{
  "head_dim": 128,
  "qk_norm": true,
  "lr_head": 0.00621,
  "grad_clip": 1.0
}
MLP neurons of a small language model. Each row is named by its layer, matrix (gate and up: input weights) and neuron, and shows model dimensions 112-239. Each number is 128 + 24 x the weight over its row's rms, rounded and kept within 0 to 255. Numbers have three digits each. A neuron's up and down rows have the sign that makes its largest values positive.
Before each neuron's rows, "fires on" lists the tokens most often at its 100 highest values on Wikipedia text that the model never trained on.

fires on: "s", "is", "ston", "ib"
L4.gate564:123102145101152126142109126153123164141150072100109161128076130129114152112105137149129154132088149121156095143085121111103125146123137088122175131137101117156118127132174177098169148118120131174150130104155126121134114111134150166111127113127127131116133127171129157150153089139116171118154089118125130132156149150121155131085145096125139143117111145131112183149170127130115139130117
L4.up564:112165124118136098137098138123146122134134128106108146155081149100126120111103145085138134159159113111082116134102126162113147132159142131115124106163090092090163144150125131173121120174156135117120160102117096132162166107161108147140142104136149137132127115143154147127133123145209132121141081164115147095104147133139114072132138101122068106127132157161143164138107174122099123096161

fires on: "at", "er", "ch", "ow", "et"
L4.gate161:134132118144118083141135164159155133125100147135147105112124119189140138122128158149154134098081093124069134144132170141143136152152176149173106116120167146129132120080142143088092125146132124139121128148153169090110163093115180144127134141134108143077099150119186137104131126147151135121109088121130158143115104146131124116122134097118132140133144121119101105134106097151085159127131
L4.up161:117149097155127125156091114139143116119152151127137131155090122131133156100128144168182151121103145131119068134141090138160075143108140113092133179144134131131132135125164145150134105152123089150126101144135156125156107118078156117134133148092095105095163148124139132087109110161128120085123126124110145120100147149088106149117146118149150138116181122184138158155161105123081134099103

fires on: " res", " Los", " Res", " Des", " des", "es"
L3.gate421:156162102142119098147132147172155121129128086099120126126117147117132112132133146171160127086177149137149132139169123109123154066150123096107134153125070153155124121154114113115147165129123158212075147146116144138106150112139098129143124141144111117119150167155120130137159168122153148098110121146100121126139144100140118145119107125081120137124165099155140149104150135160122156111058
L3.up421:121148129135161170124140116139135133138155148130099169123101130115136161067138140155117101149125172105125137116117140127122176112111171122141146077170126131119141137096141132132133148159129131129106152124138115160199150101123124122173140114099097116115102142165118118188122076115115146113154119123124118105139106147115087127125120116067143162129123136169101118149129142152154130131139

fires on: "s", "el", "g", "r", "ing", "er"
L3.gate119:123154194033152095122114157101132145134182152123156121147107099140121166133088136121083092143116106107140134140119130099088137137159139104172137123104103161092132132150132130089160149122122110114099104118102108126121141133118167073136118163139149115088122085160123110133105116125115149121145168149203105149135108088132121128114137099149158100136135126125100149115106079121174145117101
L3.up119:182165136097168093127130128130118113144132162120153113149103147144127152143109140122116106099161149112108102105113119127113134143160082146137160181105106094165137150091106102124151122089156138144127119128148110152109138136110168162138120086118121127121115159095113094101100156170107105090091116141145116190121113162141120150148109132114089140106114154130088160126128106151118079142085

fires on: " be", "m", "ither", "s", " not"
L4.gate667:132140123101182126142115101104150124173136087152113147125132098106130140138150146136124118148127104136171125120149138105122121129123119060100069145068121081098116143098146141150147114145128118128149156165130129114110138132121094130135121113123135118142188133101142117125181120173107148111141158116159128120115179145086157136113118129101104137163116104133128110111117128121150115093104
L4.up667:123099139120132135188141116084147099130147134153111132145145147147105114130106104159095131144121139112165109100105158128088147113094118145077128150144116174148086142128120144153085122133204156138076084106094091144124142123136129125128124144129119152109118117125137100111121126164111148146113117126173119098151121172149109128108126109171100135076100124120079115138153098107175152120082

fires on: " Al", "f", "m", "al", "s", "on"
L7.gate471:139115193080130122158078126139131141137148104129143168148128112108193121178123136171116105159133107121143128133138143110166166164176096098130141102110116084107092139104109123149155146131142081127126072098111118145145162142140139102146147111126146111137141091116132186138150119103160158138147118118125118138083106152125124131092116131163163126131142167115153129100111160123144117139150
L7.up471:121152156155123130175182186131140089143160173136115109138145092142092174102177114132111111119122111123180198106119145116116146124135125129133127131142159110123150128093104145112098107106143169141143151157148144158098154094098129100099100149159053171155079128112165131126105116139098118163144113133153144147168117145115093165139139068143094152126104094132117137161154139122071145164128

fires on: " He", " beh", " his", "al", " he", "adio"
L4.gate718:083091134173136118108162138141141108129155113118145141118111078126138140101133081126115123133137116113121115136115129170091135121111154069155095081136117145109177104092135122145120046104115124154105135144164138109093135141137128166154112115153142147135092136161148132158134073130145148121096077124099097124115137109147160110111080142119082134162089153100118168104130144131115146127102
L4.up718:140136139139109102170145095133124140142112131150155141096125137188146134094092144088118157112097119125108143143161122111109157092138160095137102132092097133152113120132119134137135141157151115152151095128098102116139147118144150129144127144109124109145148127128107136133105140113151130147134172131122130140149140135105156099112156119131120141143169132114162112133128129172118149138149

fires on: " Br", "ent", "r", "s", "b"
L3.gate408:129126106074125144136135142119119154140149161134121108149114117134151130141134160147140106127133128109178122160128129069155125110128146110100140167086131127136156131096133125102135106146103124109091121161159136069107117139099155102147120147098133119134111140147141144091104131122160116137133105109169116116137115121143132087150079130095141146123118087152151132117136098128093110135151
L3.up408:121153126172113158141069187134144125107084100084087110177127146107090138119168120106130113166146154134119101102085121159141108145122066153130142110127120122124141154133130114092138066079126144141124128116121148119155148105112135146146114079141175139139111116102128149143127170148121119119139120127115124162121149137131122157144124092147158139150126115114131104139094178144102143154097

fires on: "im", " Miss", "ut", "iss", " rank", " act"
L4.gate331:144132139119094163075132154131153166181134125112148147120133128070154135119123101133132161107128154109131055126145135146127152139134114124136161134112123114130102137167159138137134116113121157084166134133154108161131108122142133168116139098156110098184081117117171157167147150142165124135135093160168150096119124120095164128135099145120135132152151113123102124081164121157139174118130
L4.up331:146119096165146119107116156146114116145143120144142118178129125066130156112149154140183138148094119125165109135162109120147115154116111142151136179113163111107132158120131114125151118167109132114133148158118132119115127154139163171106136110168119126117134167097115118146125121153143141107186129159170124114106106153133159071100096126116125118142077088127107130101156124133113121172142

fires on: " ", "1", "c"
L7.gate252:153140174117119161175129129109074212131163151152129156101130139128112077149143185129137108145137103131115160138142159172099106125112147100087153094164139120121136122195082133124149148127117140161143090113083131146131138076113130140118128111084120132152115128111124154108123137132125125102119111145100120127150146141093156096115146168101131116158124123119132116138149148197109151154109
L7.up252:115144096144070133153146112131116169122167120132120129150110144124117114115172131115100138132119117092137137088123135160126149149154100073143156141164130181117123150140119138169112103126080169141109130151097107124124178155116138132141137123180109122159130081126097151128112148085117138119071122163116111135166117118129105158136124113111173146118174096111103137165138116171133128152133

fires on: " of", "side", " with", "ong", "ed", "st"
L3.gate755:130098119092139166101118134130164120142144133167106095188130107113153101145103100135109128167141153191112124119144106175097122138135105102140111129112113084112142141173113164127160109147114141116141137092111128143155112082058114149143137147159126150131127149161134150101147095161138125109097115102160119124120135137159128092139132123114149153141113138169145130110111148137136134104139
L3.up755:131140136107157129142111097118122130111109111130122151122097134127153125118106148176174168088111143120107143127127125155123127106134119108094124117133149173145148125142158134161079142125117141165119129131149162088150152089130145166151111131116111100135156089168147127157135122159112121147139144086086153145101139124139174168094153083143166132109163081144126162143109063135124109139113

fires on: " et", "es", " des", " le", "ue", " du"
L3.gate404:131135134087105114118127161095145166169155129093134143112140148099081111102173171125133104093179139104144100114128147104099184114138091114120120130162128086083142123116163124086129133099087105091139121150138120102122143128134100087193128093106061139116184195139118169127088131144124123129131107105116135129129118129090094126141136152126143116134160092155137124120147146148121118133089
L3.up404:097180118096106182167114108126145098117141121129170100138123131085140115072176112110176083113124138126133095127136142137137138128150167127133058122133152117103125153138128147153122119130114153130130095107107142126134165155139151149122140130118109114146096146107135155143144090133142121104152144100106109133114101173139108087127142073130142063160109111124134139156159146146102095150108

fires on: " he", " He", " is", "en", "ic"
L4.gate715:111129124125149107117177086121135135135153136131096101149103118129113154155120131122129142095129124112119150146097099045147111112119133090152148144155136098113127133116109127118171123107110147162150132104179098100119155146111158158136132108174157114094114120130122098109129130111142122157120102092092144158110144098124106080136100159134094093156069113112130151091138134122137143136108
L4.up715:154170150091149127148110121096093154147143133173118151144142161120135126100080127105120133138154121065131143122092111092133126103104092163142104137148108127130155152076096127109118129094130118092132123111091141121149101155112169125175143076134111156148132181095130095135134123169132084104197181145150125161124109153130121129134159130132135112163117152109103134143123123129118140122132

fires on: "g", "m", "op", "ec", "ag", "d"
L7.gate79:102110136106145105143181093146121137143150151124065139156135157137144115141171093127113142123125132127158142140109095132143155141087104154129122168110124132162167109144118105145161145164147098148133143108135100179112107095106121112125135099149122129085128176115073146144183103176172123143120150116149179163123094137161095114112138111143115091102143086118160119126077153145093098144132
L7.up79:108138106105096115112119095120135078156136124147113132181071077133152148173161102132119118101082173135129139132119122126145119125110114129153126122158148118143144113126093126151160143100182121138141090151110128101140073113124106136129153124126105118129112162135066197089118068102150119121108113115139047083123144079129145125143151145096099165127110094124166144147142116118095125101148

fires on: "\n", " |", " at", " in", "0", " the"
L7.gate650:131115127126177127149175133143165125145163131133142148152123123170092164098138114149149117135086128127159174143116129123125112121111140101051117170127146157108140113112150118086133112147097152131095122143119155144104101144121165111132122149148119133122163179144099103144148111145186167132111113162152132150118161164109149138134137138124117145100117145136139178138131133103151148114136
L7.up650:149123126127089108129176076103129091135149118172082117120126113159113143116130121122104147134159167162163178131084123128181109141155169064114098137123090152095149098142175093103119129187160134151129160075134138148129084114127141129130123153149117135125126139098141062098117127152130144160107152139102152123141159151109128141137143132129145116088154125095107140086115177129163088155139

fires on: " was", " served", " played", " ", "ent"
L7.gate429:138139145121128158113112130128141141141111120149168146117125117137090113097092142119114147144084128093120103170145104165108133106109186134136151139098143132075138185128111103100149127132118115130155140089136131129086124146091145108092105133096167105138134163104116132113088174148167091123146182149202112108088108152134143148096125142137159146115114132117182137136136154142101139096137
L7.up429:115088126095129138137112090116118127129150149126104088143114154146109139105127096131133050143121109095156139117127097125155152147120158111141123148128166131115168133109156150069107087145100200098116177125074154129135120112144139094124150143125135169098083098123143125157132129146091106122096115184119109172159105118134139136138092077129104090117139139140144133153134111133098127139167

fires on: ".", " dep", "arter", "ill"
L4.gate271:091109112110123092122123103146119105146165108117172140130140120147135114150099151165159174101154147163153124137132136126127161107139139132123102123127126129110091165127165138126112149152112138087154120103151139127079126096116108099144117151135136148164147124126152175139089132136110172148115115128112183111099150131128082161102097126090122162126133163121140147132150133126162137144129
L4.up271:107145146127116113130110144097154107108112119143096099165129087129118117159147111110155135104146113101155075088156134161104142122146108174097125100108146139124134094183129096096097112142145162116116066151156138134151140133189129122126109159097116117120176113079172172158108136108128139118164106117155115116130157109080145100132138091139091121131134112141121146110179105102120133153116

fires on: " |", "\n", "op", " v", " with"
L7.gate540:143138119142116145139125110171166099150106086131101109073103144143075144138102113105142106117122144147107162140124115138160098114105122153153141105133115113145090085153119119100136117123128141122115125140166165092137154133120125144105159132131104134122129163168125162148107105152183192150107125108134131136140142101165154155110140168159081148131151098139162116130097133154108123118151
L7.up540:155125102103134171175149117160140154134141140151127107147119160115128127090137122093113153114132146122091109122141126110165136137118146127105142131120128136136127146089126091117092086169158117151110154153146132120116085089094146115124138102097124095136078111097164121133138138143156143161117156131101135105095198114110153117132128147104135121126168151091130136180130130139110132167165

fires on: " just", "\n", "og", "board", "op", " number"
L3.gate188:136137136127151127150109120134122142143121143167123126106122123130125117149110131098188136102109131114124087150141126149144123157143158072135098090122136130102119185118133140135102146121100119098133157120113151134087110159120149120119147144138157165149106081127125084161136142142099145144078156110178154094128134086145146153087140146108137098130193185142142121137116101126181158135154
L3.up188:085133118134163152137121121148131169130127115114136128119076168131135142141147119103124113133131147159109138202166151104111094112112149144094136114109150134128172129158157094103106172140126157114149106095150163091105118135122095089137115108118138128142089116123142117139141133152151178117141129137147111126131143088103129119111167134116077082153170138158110097083114140130147127106149

fires on: " ", " As"
L7.gate249:135152159092110133137158111136077116136125130089127139114137154122086135135087138150088147122104091125166169117122122126139152098136113103104105141100174157121091127109122085108142112179082127138127079141116088094124132157128182095153144122138110108163145120137172115140138163116144154142121118136152113119117133165085156123117147168146117129140151148143161180127139132143154175081109
L7.up249:107134158109110100123124092157112141126123077142109087145121142154185116128133117113136108128138134109145114143089111146113138122152116113173127109145182143149128150124099158113073126146128160168114143141132139121118138120139143127183121129144112106140092113106150136091114152121166135120096138121130148143132127103093187108127149110152129154095122113130131141118147149179082141097132

fires on: " in", " ", " In", " of"
L7.gate553:110157087105137171168137146136124149155119150095137141147151186098106161102095142095132142093140100135156115144146141161176141138105120134085127125113135135160066141132112187121134100122124096181142132094148116124149132118127145118111142132135113127133149165131150122109144128122121162147121131173145135118140098122122121145078149115120130188144149129135146106106100107154164120120095
L7.up553:108133141117089115168138132118114132119129113111142065125149141137089157127110135129099079118127108167177120075190133132085108114117132141174159118090169125141131125122131163112124134157121133148119138114104139132151128135144123153154137134167121087159159158099127127114128151178120160155160130150140109144118093191097146100152120099143166164118152084129077089135119149157134094150094